MLP neurons of a small language model. Each row is named by its layer, matrix (down: output weights) and neuron, and shows model dimensions 0-159. Each number is 128 + 24 x the weight over its row's rms, rounded and kept within 0 to 255. Numbers have three digits each.
A block is one neuron, or neurons of one layer that tend to fire together. Before each block is what it responds to, as a language model described it from the Wikipedia text at the highest values.

Description: Coordinate seconds digits. Digits for seconds in geographic coordinates, e.g. 30°15′41″N, plus weaker hits on year digits, abbreviation periods (Mrs., p.), and word endings.
L5.down173:119142081150147085109130138108125160113172114163110102138156163160117118125112142141091112123136078100161126147117146107101170138124122152123141112134102114110122129112177143127136118122128149138127166137127165144124114134121160108119119118131156132119112141084089143149125101122173126121096130200091133127151120108108158139141109135115109146125161105118079156139131126102150146156126177109135136183102109073175137118185173163114121137115126111126122136138181155122095175100112160
L5.down245:114113135116158082092135145136105097148145178169132128155123153133107105147106126153127113116091080144138107128119151141138144104111115140118128133161121076161153131131121144141117146158155122139166123118104138129085167099121163142120147131110101107133139126113172121119120164137156158145155119125155134155095129131150115089121142140076088150151114103129139125151089094143125144094114146139091116187094088157122177141095104153118153138138175198137106147155116110140184133107110117
L5.down362:148142129156129135127107118146096143145167115099088119174132147123138134138101105155109130168114106081120083124099118121119154167134149138120113101118102100106100104149118192108135124152129155103125107143086108100130150122135127127121141101124116137098147111107145128136118161143100074102135138093104143127137129139073124178131157115101122146132086115117163146121132111141174152123165149147137081138140109125120063127160124160161124112148176123131120103095119148170157086072165124
L5.down375:141117144112104146130149108129128085099119149196146112173130125142152122136133109119146136151083136120129165138119161108143101129091102187110133123148120083137122141155127126137092119104135106158129112067072156119120151151110134153083106142104103148109127126137119154133143128125119123142115146127147110138135163116155137136104125109111123128117143143155121144128101136173150095146120182128117128182085108194137142167092148101157091097166096172138147117125156125139122139151068111
L5.down413:127111120150145189129124115158152123113098134138130116127150110138157133084110142144143128136139124163143187133136121109115144137073129116108121121188134107141106135079130098142140095129158138093122120067137138107086141148088138107148097101114171124150114134117169107117159123125154143152138134126136161131157089126108141099132130093096106114115148153087142147117104100098144116130135119166144142157113116097186102070109155092100142077129091142130109126106100105119137112115161177
L5.down436:133112090091121106135144117115119106122100164159112131093135081117152085143111143126121116087124082130148111153098098128151104079175148172132137088113151110102134133154118152130161126130108184140157138123107114128070123091122151131175127148135140117134137122163166157103108142136160137168118106093144137110134152113191110109154105087091132151120135115132097108171151118133127110139109120122122102117126161095118163093148120109084092147123083108093144097115133112146129105162128133
L5.down518:161168145099120061073165134132092107095109137123132132113140127094143129091160149137111141095087144108124131125136083087130100105102080122119134126147150159113142127120137170109120162145122132169146110089125096138109116111098089160127131143165135089161115129107148139117145084094114165169108125110134167106126120155178123100101129154128122104138128112163122109083124123089127104134128127109086150117147114135119129128092115144101149129102129135111202149110115154157124117153137109
L5.down519:180152191149132166099116125167077078157140142129113161149158078124140142080101127165157109151178160122139132113124111115140084114143065161130156083153096143144090143132126146130137165156132132128150146138112154080090124097110108120121124124123120123141158129129151147149114091141171158143153130118139156168084138115114115106138117121157162140119136140116145134127154111115106158148094133127133154124159142138124134140143092137128111117123149112194135129160133147104136143094137127

Description: Date token before year. The date piece just before a year: day numbers after month names (July 21), months in day-month order, words like late or early.
L5.down33:120147121106102136130124135127147111127141116104162057123130133124146156124113095091110137174135140112130146151124133124119107119117129131093138118112168134110104147173109136098121118090131119143154143102138123106118107140107092131159128161162132165155133140093099111137177105143118133145130142160101148145128126100150114105112149115105112095132136161150113106152152133113087137137113098103133110174117199047229108150136110104156141129087129138084110139144152130116110150126141127
L5.down39:162166190112105162146125115146098126111110160142144124104115086156096109083124141117141143139171111087144140108098086117110152139111120113096138114112141138145086095102127139151116145122148152143150120167150124129123108131099118122056130124130135169090111117143147127105112177121100149122108142103132098117069154142110114118121112133119132129144066189112136117103092126108101119152126114131118118110138118115144098138144128170163140158130148145131145105127199079111145090121149130
L5.down73:126123160122166154122087088130152129129136123125117092144171150123118144151140189137163154132109186120137129132070163118136150133117086135113106139118155130096123126091116101169093124144115154120125147145087125100133107128134067138131141141114104105129090150127145127112113113124129091104157151078126131132130110110136107122095087153076132134117108129153134114087093172093132140158118112148098153151109154125136140164152107105142148124135150104082151112095136153058120144131162108
L5.down182:174116108122121129133144091141141114115147122129145101102158125085112149088102134094128158108108161147131153137164190158177129166142134078138174116114144128116145145166110117117112099087141095139117141110174166155100107179117120105139129092106134133113116137144127120116153109129121109159102156163108147153083097139115106113110097114114143147114134162124117180085112168121132131149105089111140123162094140095147161113125169131130138168152103155127129166119105121116113150115113086
L5.down187:150140133135122130116142170101162119129146156123082139173133136161163103132156101182136125142122135105091115120169093137130094132095101185134090103095172104131100129112118133153133078132143111096106144135141116125065138114113114155118104157114152125099155148143139107103134147115114139092152143108150107169154128125129146129142142119086147122156130180107116145198117114117133091087113102144131107079124148126106128122128109090134161155135150177115145097081132129116132111148107141
L5.down237:146173144075117152124133153101133147135112168124152151119132085075133092096093158135133128140137112123182147151157118193125174140122108100111127132117166113119127106119149129101118126116137131145148096139109161139132098151117148071174151152124111133129101146143120099109092113125115135109104144177135151133145123144171108078116150102151153152127114156127174105162084135102108148123125140172140124156129124146121141127118142144133123160169133096114193104101129107100108119168139141
L5.down355:140105139117087134110136149137122135106126097172146107124136140117100138142129150131130160109189153138123112137118143142127172164127152095165116153132152134135140097112108171112115145150148145147120141150120091121121121106140166068154115104117105105109129120121144146129107142124160115163173137128126088143124140096081087143184071106152172162136153157162135104114097113084129091138141123131119084136162179158077093118129144135133150133162133096094125136155099155107108105107137115
L5.down499:099142180083107134138138131119136160091132087162148119102121151104121112159145149139112119093148182112121153147136109095153108183122125121097142115146180174142149134106150133154097127131117135114140099148133089139133139109106084118115158101122118103146131078107087116092140162139131116135092123159121099114150184107115129129150105113168104118142106209137098121130104116108111082140123138136123123121133114101100114132130084165124146108110097107127145132129111146152148087120154174

Description: Structured-data delimiters. Closing punctuation and separators inside tables, measurements and formulas, such as pipes ending cells, closing parentheses after units, semicolons and braces.
L6.down396:137087093145150132117080134102123097127086106120062163099097131162141154143142139157156203148114131126148141138114123131115108125119126116095095143173145135143102123178118138169104140158122137096113125093134105130118173131121150108130116122188159127110124132105120133134133106149147129117120147105148125081118135157135134137174136118215103129130124126095147115165127083131129130080105120148130139100112124142083117173157094120100129119165107120137163125083131123135140122127122135

Description: Coordinate and table numerics. Digits and separators deep inside geographic coordinates, such as the seconds in 55°44′53″W, plus numbers and punctuation within tables, infoboxes, ISBNs and lap times.
L3.down23:104125117156125121146152107127149165129144147136132106159149155154130086187138165139131124124128122122174125143117125088129179120109110107140066134152110119169136134096107127143134124151107105125138120104124117102110154147150106150125082184128159153068123107146105108160113133157107137124113127118138142135159086142120134111110166137155127163145120116142037088113105081116109120137144160108153164133123144190127143119130138138075109116156159120095134123160118125141138106125138159
L3.down178:136150152108122122155131118123127116149135154103146117118141139131115114122073132090123110156151101111155130140111155107105102109101146140134102169140088145123114110162107112132100108125157092132130137131103140076111157090118118117147154113158172130150092174145117165175144157146142110119113103165123113150110085091151139123093143110121147158098116105138175116100147130151144125126133149126133084208169125091152124165115160112147106158102141131122125151159163123107080141107070114
L3.down285:139104100127147145141150128147081118208155102144115145123115133127048094107119133155136166149123133122123070129121150096147141124087148137098076139123153118130144143090128168136163149158179108118155111150177125151132131129149128142169118097153137173134118146153143138099134117150138115138107129128158139111137127165145153113126140119129159148175164118127126124122139131109138138155182132143115094143136127156059117122121121121132075099123093135125129095132138101143142157138131084
L3.down339:134098084107127118136136068098154118148131113143159113119141136130144119139162152113116105148114126120204078120126171137099163113154140172133142153137107129135092105141096085084110143098109132123103138140132145125157086152148106143142138138150164123147136092114099119154166165099133167088135112121110092154116143122127109130135131100128155147121137161118158141097157172123160132091132145125122080135149146100174121151158154085112125124114156143115124148135140120071126148107093084
L3.down462:117139109101068146133140110137126116166099131147151143155076106122120127077107107116116112121139140113146123121107121163113161181165125144131159110115151160123125161102096090150143153136111125132110154149111098145136154115155100097124125134169152110117117146131129141073115176124131155132150150135105119124106104132132099149097138090081205148115124153151099131106126109093133111094111134133124144142145175125131138139109157145154146134166151135126133094068150138111138121115150050
L3.down493:172106145134147106102099087166120121125135118177127141120130152152131118125090157143129179139156124105101125122112104138099124127126134164137116167129100171152123109180097101139157127163140112151104136106124175080138136096141112171087130132150106145107102152112110097179104097174143106138081138120114105135117111097149104132158108079132095154183151145158129107097138105081148157119109128130119112125115165130119122155182136149135116131117149135126128161159133134164100115116110152
L3.down545:182140145159131116122161094152105113113103168138139077141132116133137097161150157101146134107133114154192082136130095110159113115109125114100091174111106130173121153118119122117120146150115085097142117081125138120121159102115129146165130165161120116074071092155140126145111121129106123146111158119147115158102129163099151139119144139138156192165169123116100114091107082108157126123120119114135092140143129150147146161158164133131127151146127110113143126141114134136157090116132105
L3.down639:134100124125140149112151133152128097074103161161150101085103155149094112104203149109160168154139134110135140142088111103142146124161114087137127131125095156088158118117128143137100158140151104138143140123085118124125129152112130144147155123134136092127155148092138199140148110137151126133116139081146189135140156140116130097134154151111149124067149107110150145147134127124132138166111129152147121167156153166151090122126149115152130141105129110126134148107131142163119193162141132

Description: Row/field label starts. First token of a new table row cell, infobox field or heading, right after a pipe, dash or ==, such as Total, Label, Elevation.
L3.down91:149182102154142155105077126091105118117146145177114087112131125100143113112152132132158112136122123148151134121132152113181122121115154155112144104127109146090120112157121070092123143154123181159127124122110146108089128112106130105150122168139128100137122148128131140148118082144136106106128118182111130114130123113107119087159092115153148128170116155106137116083102111099136123141114084160099100189139151137129128092140146097117175129115127188109173130172147154116140150124141136
L3.down129:081159111087118112143143137126137159138139145128118099134142176138138153138155134139147132136149108138129149148094151134116156159135139143122091141137158171095168130123126100096133147165091170100112139149099152170148069135177097071127141085127100118059139121114153159125108115143155137128110111119121163151131162125161114112149165162085114118165110136143124112167170138135148147158147099085087137118109137143129139140133129134159098127095147126134108170137115140100125165141098141
L3.down269:102116092093112140135161093135146171140117124108138132110145121169097179123155197121109146109098122147136141120158121129144185126130110129106133145111159139144176092131129134164129125177150114135082140069128132134125120138169105113119137125166110146106164113111160132150131126113116128102159109148131098135105125112136160116129134094139168142163146081129081149135118143150125116152162086097084195135110148101101166111123137113140108100147121092131100129129136121118171127118168123
L3.down411:082139150107139112122170123109138098126106122139171103144150129113137133121132128142152173096130134123094095113162164132134136081162151126139130130139137048127126133170130135073135117126101122154179132113142135147123107138130125192131078141106104158129118117155144134130144154152132107130121141139084095170105097103084122109140113107113094154163143133125116152141092110157140108099092135146156164096152164164125090106109115138165099111127169142112139132113151169146149154141099132
L3.down541:102155121147089130114196087096109119137109169150101137126184152118127108119123118151146149134106113140105114114125095133119182176171108119152151139133144090132137105127120141074171130145129131124103124136141114132099108147161114174140118108124141122091101095101146148149098068148091143093191137132127117115137154126106109087096139127130129113137096106147140134149111139139138122156153135089113159113119155122092121128078131126181166139127150116079106130175114130138155117127124121
L3.down551:095128098133129134122182119145119097103129155141100083123118138144107073120162096115158132126178129137150128126165112109138131112115109099134140099145092115158122127102127093098160131127110174124149088095120103134098115176074157152149102134105073116176161152124147147148104108091123138113157103138155136137122132153146115157120121093104175131163134137116135092126095123105118115151123139131091156183132123138140128116083134111138173137140103146123138134095131135054153102117133128
L3.down573:126133150129091098110161101101133165127134123159094125113136180103123104156125153100100128139101126128126113124111075134111169128146087082107126121122158104130143141098123144105080115098131142170132133137080142135158088132130171133121170117143139116139105138127122108131167124133111131120131098146087152108144118153142132141145133128135116133148072159174110159125156182121121113135090107118135188134129130125113099118167139125111115091167111067056141105159155102130143102130108111
L3.down634:158160089128112109136136111101120124103106101105144131136103104147141172133098085113188152111197096116124159124139150129098143078097130129076093109116149119124131091102112161110114127094131131158131100166089151155147154116169093133095136125126149198127153115124137135129124133104116140147140112134153095124115135097103157129119109117106151145108137097127104170121112141125125106114126166125124209124116141122085105126118131121148129120115087131113097113106138090167108110149094124

Description: Year numbers. Four-digit year tokens in biographical, sports or history text, usually after "in", "In", a month, or a table pipe, e.g. "in 2011", "May 1903", "| 1993–94".
L5.down109:129137138082130114152098093104084147145171185126132125134166085118110117111067137168124136132131131153138099157103100117127130117109102168129091079096147142115149090103139138114091108173173139142158131147084142113111150151110117084127143123113099112134100126147127189119161178122164125132124134147142153084136104146131098108125151161123116143098106118126123106165147169121123160139150169112153118124151150167101138166103143119128128133112132122110101132143133121095159142164156120
L5.down244:105123113179124163161148152101124088142146121125110121126142088111104151114112123143125146168141146119100165162101116067124128122152146133118146105108132090161111141130115137134158148090119117133135134115121108134129150140111143110121091115137093121120131157133114108162157091126122135141111136131076117088119119124082165140146160106104204133132143149101124160095168135168148143140140168167151123162130156095108168204138130118167122085113118107142145139135171159104094115107134141
L5.down261:140154149091149144127129100160128148128177153159154139142136099121138105076080153112122150115099135094125123154092143129141156118145106142128128114130182126131136146080068161092141143128099119142157101129127129088135165142108134097137158147105106094121087145157166170105114166116160144131176148141162140099169130105128156110121094116143127121110045138153137113128107125140127128121145128143098127170119133114142136157141129116113121148121130115110111095140161112126139163064146096
L5.down265:084123152157152120150122119111090156166121140112106137130107122126131147141103153141109088124139127137101155171178079121151111140121116117095128130127158151119118157128150170124153137105148159131173129103126181077115141175152155100096122139129084087121129167140125161125128135112123117167083135102131146166110125153135117142160115079160145142101155087114125149085176092127123116128100092151123139098148153111141154121131115119154119130118142112126148175131124106123170184148166129
L5.down381:118118122119132124126140147159141085112168145116082131129140115103116129164134122085106104134101091138150157158147123097122090089133100150160149183122107125132117148132095122129114151099104167096148148076073129155115118189121169130143133166129103137133142164140088148115083149106167191114139122094141109126125121108148114200129096123151132122152124091133145131161145145122138135134151154106134164137128139131147153145114133136091105077097134134082115133118154122128108118094129115
L5.down428:187126113124154125162126150150118087113123145109106107123138137151128127133102114143177148174111116098143095105123141125138148108107100119140053150094189141122147173116183099116143180125071119153116123112121125147110151132132128189103136102108099103136145178108130099153134151136143121108168108130108121115135156103145112101117108158128161157162092139130135100146123118096144119145114120134147126093141116182104111161126114140109133147134144104126138122110161087144173115145106149
L5.down582:134141136110104134132110135122150128111145144118154119101132148126131138108132077077117095123124092150143119132127108131135097115098145132107126148128074125107136127152096132141145100103149133133135126111142094102134138142084133112166125154143148165138115123134123136137163110128140124120108103155121148165143126118170123103132107105114122130135132136128088138124115123130114141094123109151112173225111151048241146092149142100149116139139107127062102099125160124123140134108137124
L5.down639:119144108145100140109138121086100136172133122140129112095135163087085144145152124096146105129121147123108123062150145147122138137128124173099133124126143136133142089137163137121110108113102125116114097150153155123094110120125111094149127129111116094104140093139167175105119181094121116066169103125174109127141120122160068124133137131105144075101144096119121136129118130096092085150123102115156144149120111126094092087118171120149134100154131141112133178135135108086116125102148161

Description: Years after "in". Year numbers completing a date phrase, mostly after in, such as founded in 1990 or in June 1989; also adverbs or participles after was/is (also, later, designated).
L3.down107:165102164104139122121099141128100093117124136078166178104110157131128155132155160167141134127164123144131107157155118069125108115141105151113133141129125114107083166123123077124160149160133132123136151138113132112123132139134161121109098055110083118144159127169113133147110178099157127106123144133156140135125134116130110164150092105084146144144154191139142129181150161112144116126119153141110113076132122167152123099121092125140142113119142167164138141142142125127128090141117097
L3.down112:134141168117109122141142108094113140146111169122129120158118123128135139157110140085074099109120120153154111141117126114152116128119081168142126128098097140110122139164159052115100126136137114161151120097133111120117117132162082106135156146122109123109138157163145154147134157149191146136119118132146202143129157137162123124105077120132116147173129144103121137202122142107125120096138154125114124070120116142111099156126106127156099150169104141082167114142148108142110132128120116
L3.down153:086108099134116150137170130096132168124110136125155115130133128133104098157091123115137133157072082172161143101123098131090172141173119119105125112122145206146114113129121161103077147134139112133107138142085152096123130164106092139138126177131148144090114124111130075139122186126095154116145094138146111090139083123123114140118136146125132140140119141121133150155145140111139088075142151125138137128142103129110124135095142110175153110106114143116112096157142121101169132148150152
L3.down266:126128148146154114106115117146127153152121106117072113140135134118175116096122103112106115112128134193126156140124130103094123145179140140143140097126141178129114099126117162173080124140082168132129137102107125113158115149129108161094143135134176148107133152178139142130099110107157150121151160125146132117084101118160173141067112122138156143159113147154103127110120089102099145174145139086112092134133138124141138126132130157096145131141098129120076163130152131142100138082121089
L3.down301:166153123092136124120135115119157137142183155168116132151129133146135117182144129141125158134152122165156079131087114149145155105115089120117114128090132142106102123157167127121111145164090141166145078113140087125120100127118129129122176138119100103152138130072152147157117157142156134152144165157112140095126176122120122125121102160117132135148147133147106139188115123136091140140136132126078133135138141145141167177159112079134123095088116157128130175079131150120104141105141128
L3.down351:138120137093165089121104134094137142105154118129087134163154140136150138190146104096130110120115114137152113150129093145163132113128103113133099181097132152126133151122144064121149131101111140145132133130128106161092122166137107111158165133113118154126150121106134132136104157134143119114127126127163130114120164158151141152114126162124182133180081162130107099180078127141136107139114112170136142121134148096166139148127131105111132133155132129038149114126132145168149134079101142
L3.down621:131132121097131155133117161098105122094142126133131080122125102111126145122143144122194164145106115094133136124066150153130095118182137108122131098099089141123106138174147129168179136181086154114169158157177125113111122110126123157158142116112142144144104108098124135120112138129145120139084148157138117099148127146148135107129109142140144145124116177159146188176120134141118095111164089144131112142125123122135172168082122132167095121117145109109125128178134151150135131123147131
L3.down623:123109187154114093149113128124113104135163164159092087168145135144111161092089133114127091113130133130118105137134107104126148139163117122124139120123126103148085133143141118141142113154153124118146155171145135128087151136133123145153116127126156150141186172142098168168118118129166162119107105117077158124142095152118150144145152111134148150121152137141158094148178132163160115104172121122116143118128100107138186114159101131146108087141137136113115057149164148120156146130145165

Description: Table header cells. The first word of a wiki-table header row right after the pipe, especially Party in election results tables, plus Season, Date, No., Votes.
L5.down54:136120145138136100143057101122121127111126132123128096137140114134098158141110119102142124134128118091171094131148119073143125156121101141178085141128137118162120107088141124168154099142109102116130132129094134111134146134135111123141132106153113185140100134118100127161123114141131094125130081154102159147123141125121094141148122160103132117111099092073117132093084108133138176099147128165120107094115104114113110132143169141169102136112068074137085120056147120141130128139126129
L5.down141:146136117116142112118115119140100125112141118111136105124148132133158170158117100109129138138149105133110145105131146116099112117141146144133154137116118110138165102178142161128138112117190174165155114094122163096165111128148134108154112164146123121106146081121143080151155096130125103108087135154099091155151088086133171124148128108137103103147131070132162177127125115125150127115099081134068111112115146133103106148139162082175089109123102107103138132142104111153138168154121110
L5.down143:126095142137096096125169126160164142109128121170146146131115083088106136114118142103124140142141110155128165077138141133132055131096119121117108114112127124125108136099100169165082122142141112166099126096088124124109128143156137121071118122122092115111153132162181061128111122141140140150169122178152132121127105117129099106133125099151108125141135157119143141159115128132126124113152141119094104158110142123104127092138136124117145139158135076099153181104125122095128071140166145
L5.down200:077083099108152108136139121084122124138171140138155130141133106056132085116096114109111182122151123083133094153153116133132121103136125089163136150119130142149104119122135097129132142118159139152122126152129147113123111120115121143151132104109131136136121136120132177133149123152123111092087096127143129129065084085115074131116117163150108135119166114157094132117144129110066153117132146144171071104134127130119142132149152105121148134184116118125103148115110164115111189135146133
L5.down340:163112149117086142115132155149116123132174145169165159150149095153160150139084099110133142150139142139143123093144109158127104138134150093135143124126091079087101121117161152097146093171173121114113124107171145122104138146110081116144113059113118143138122136108101127090113103123118128128136149149151169124136101186146144149109160108117101150123094137137137119113137146115123161121107112124116129141087089129192113120117126087134163156148096138110129090148150138099096088131138124
L5.down346:116115076146156123119121132125120121105129145079128121151101098149121109131108126119178140145075118092117153141089140105136153130146143101141122145169131110156099114129105108133136095156100150127162159130131111125143094123132131130147192147156130171132126161175099163147146134154167124148149082126122120125111135092193126086146130136080115116105105111127175126102139126166110174114149143108119156167150127095152102084116129103150139128119106094139127127113111143080092153146094161
L5.down407:123145136139118096122086143127101119102120129097131124154126121154143126155163145131176147159154166069104137111136135118110091130139102122127106105136098122127157088113108136083096130147111141140121120083120147127087144138119115175121139176116123137061137119155150145175100179089113140096158103126116126140105162098151119130128142098119100141172157118125137118115127129124148123098143123121105103097162148129175100144140140117129125142127110138173133144176099217146130146126166120
L5.down524:133182181144136134148140096114144102164098137131127178100111115141166157114122115118147139149155129109117174122080109114136078160121138121122114138107106125111067129171149133154115157082157099105126123151109149116137131137148125163112122096168082156154135143125115116133089129172112147126079152140139163106111138153116157093167128118137172101142133143128128098140170115095146112141162137187133138142141128137128159111108159125095131115152126132080179148139115118140115121134095151

Description: Year number tokens. Year numbers or their century pieces in dates, mostly after in, from, table pipes or dashes, e.g. in 1919, | 1988 |, late 1970s.
L6.down313:106105105117199097141115124086102144127118177115115108144194117131112087128116123146144109143131100119129119107114077120173123133114103144099100125062129150093166098109134115114079136134123115128148131142125111124100130094127106167167107157128089089137124120156135131111115097131101154111128120121122157137196126144131098137137133120136131132124130146127121107134116163124115127117147154185141150098098148136148086126172082104133086129108121120125106148149120093159164174140152105

Description: Calendar date components. Parts of full dates just before the year: day numbers after a month (April 26), month names (14 February, In March), and the comma in "August 10, 1994".
L6.down563:135126089171104118091144118129095117136121158133173108107105140150132133145121138115143117122136138147153106138154111119098182134126168158130162147100123120122122128123141072132178142114102128130133145166104102120065111113117137144138131142109137140103136166091087132093168082120108100149159136135146139108094107200117129141106149134114133111157061135136135104104104127124127141133094119144065139111109112104116131101129155128141158168147140177119170112122108090155095150126162128

Description: Wiki table cells. Tokens opening a cell in markdown-style wiki tables, such as numbers, headers like Apps, Ref, Votes or blanks, plus the slash between coordinate formats (56″N … E / 44.06).
L6.down551:125104160135158120105136145094121105148126127120123119139094123143128109120120105102141157081153075178121095181166162173163168149154153132140120132118149071106131100135134139117148118121150109119172113126117149122107167118168090104105104134132110148131122115152156122173130112099156128136193111133143151136150157118094117119129055106139161126132184168086153103119086103154105137099136144144145118134103135139132096099143116121142115103137163128131106143147148146102136119105128101

Description: Date and number tokens. Month names right after a day number in dates (on 7 July, on 21 March), plus number pieces, score dashes and percent signs following digits.
L3.down90:139101111133116173127127114136166104136087101156138136156111141156112135104141143144108131120129151137102134095175132127145112151111129139146101143106125115146146121131122143124066133114121157115141138125067152079120176117126113134140142151130090116111084108145188163123109112152151121128118119120177121087114126114177127126135136145149164100127060091100130154134131165137179097178116141094097146113119126128106154145124137094105146159099128181081150174129143122148147113112106119
L3.down183:166122138123154144113167124090164088134116103141119136154130136136131140128155138130098125108171136120141086125124157136128078133107131155155109129139093089143093115138127138115144132167106165180155118148093136158142145161124130111148117125148142194130142103104119123111144133114122099127127126146120076154159101146136103153155092095121150168174134131141151129126122153095168131097133134129140132105157134167064110117104136168114066075162150192106126150122134144099132135138132149
L3.down275:126134132113125177094131123126143137133116100134106160140149126121108122140121157053136130096160137136115138150128151153146182130110127098168127112133146154174143104090146094130159155126155110146162139093142166128132136174090143140178126116144126168133102119111112168142160146113170127121124138114125080141088130142123137130075132128115135138150123130100129115142069116126123112118138129143060135168138098147102156156144159084164129110127128089092096109149118107148144187117131110
L3.down393:117152131085124156138106172128113128149095157097141107132096152114140160136139093153165147105122150111122140082114155100132112140136142131128138139116163120112104120137170084139168092084183131160108149119119147147162133140130146089121148128107071164140170116129142116096138094121123103152166173096137113146116141136097114150142098133096141155185101130109114107143084172117087127117089079153093134119105135127118132108070138115139118120168157126135121160097115128138112123138137141
L3.down397:116128119169134139122094102103160133136136113131096133105109109135113138142163085131133094112115135098125133127121126129160105119122133069153127130095152135150129082116130157121102114155133078115154104088082084124097120088139096106162122139129104156066103127162146137168145089180138160122143126109157125151109122128149099104116127127149187117171141114144088132148133098095132156149132126105111116124120151171125152172137153124138165096124170103138156135136138136163096078120155157
L3.down456:127149158100124057127115106112128131136103090120132134123086166158156152165142130094173130112120084134128100126142107116111128123125110123117151125132121060118135145107142137129148120141106138120161119127149165116129127149129147104172135142119121181148181160158138163081093100129164111154117153178122103124162137115167144139100103123114145136156112145119111113170095114152135094126099082156098167131114102125103122118156142133119077140119103137121142155086122134103172169124138104
L3.down474:137131122145166184125117115126181074128169153133150143104154138132102156139130138133156165162135123137121095133133127131112102137135132133127139134101127064097121148067122151150092128158129117145134139171138122089131156118117117178146098158141135096136108161134164138141112132135125089159135133102095137141127134115160082103125121089145098164166119147122179073081091133121164126132090084104125139127162104141153136138138130119122125120141167169089161158128139152142116116143135105
L3.down535:144156094135125166132156111137170106122120081177124120136125130142109135133134157120129126097131122121177116101099115118115177089122091131120149096100107155160109124119144144075122140099170132162147111114197099138126125108109127104155158117116112110147116139131158107125139158138142142122138082105073095153108127162116159137100108135130124147153093150151111130168095105085124144126138108147097152151134141135102103146170112119113106158180130092072141146113148178148131122100134103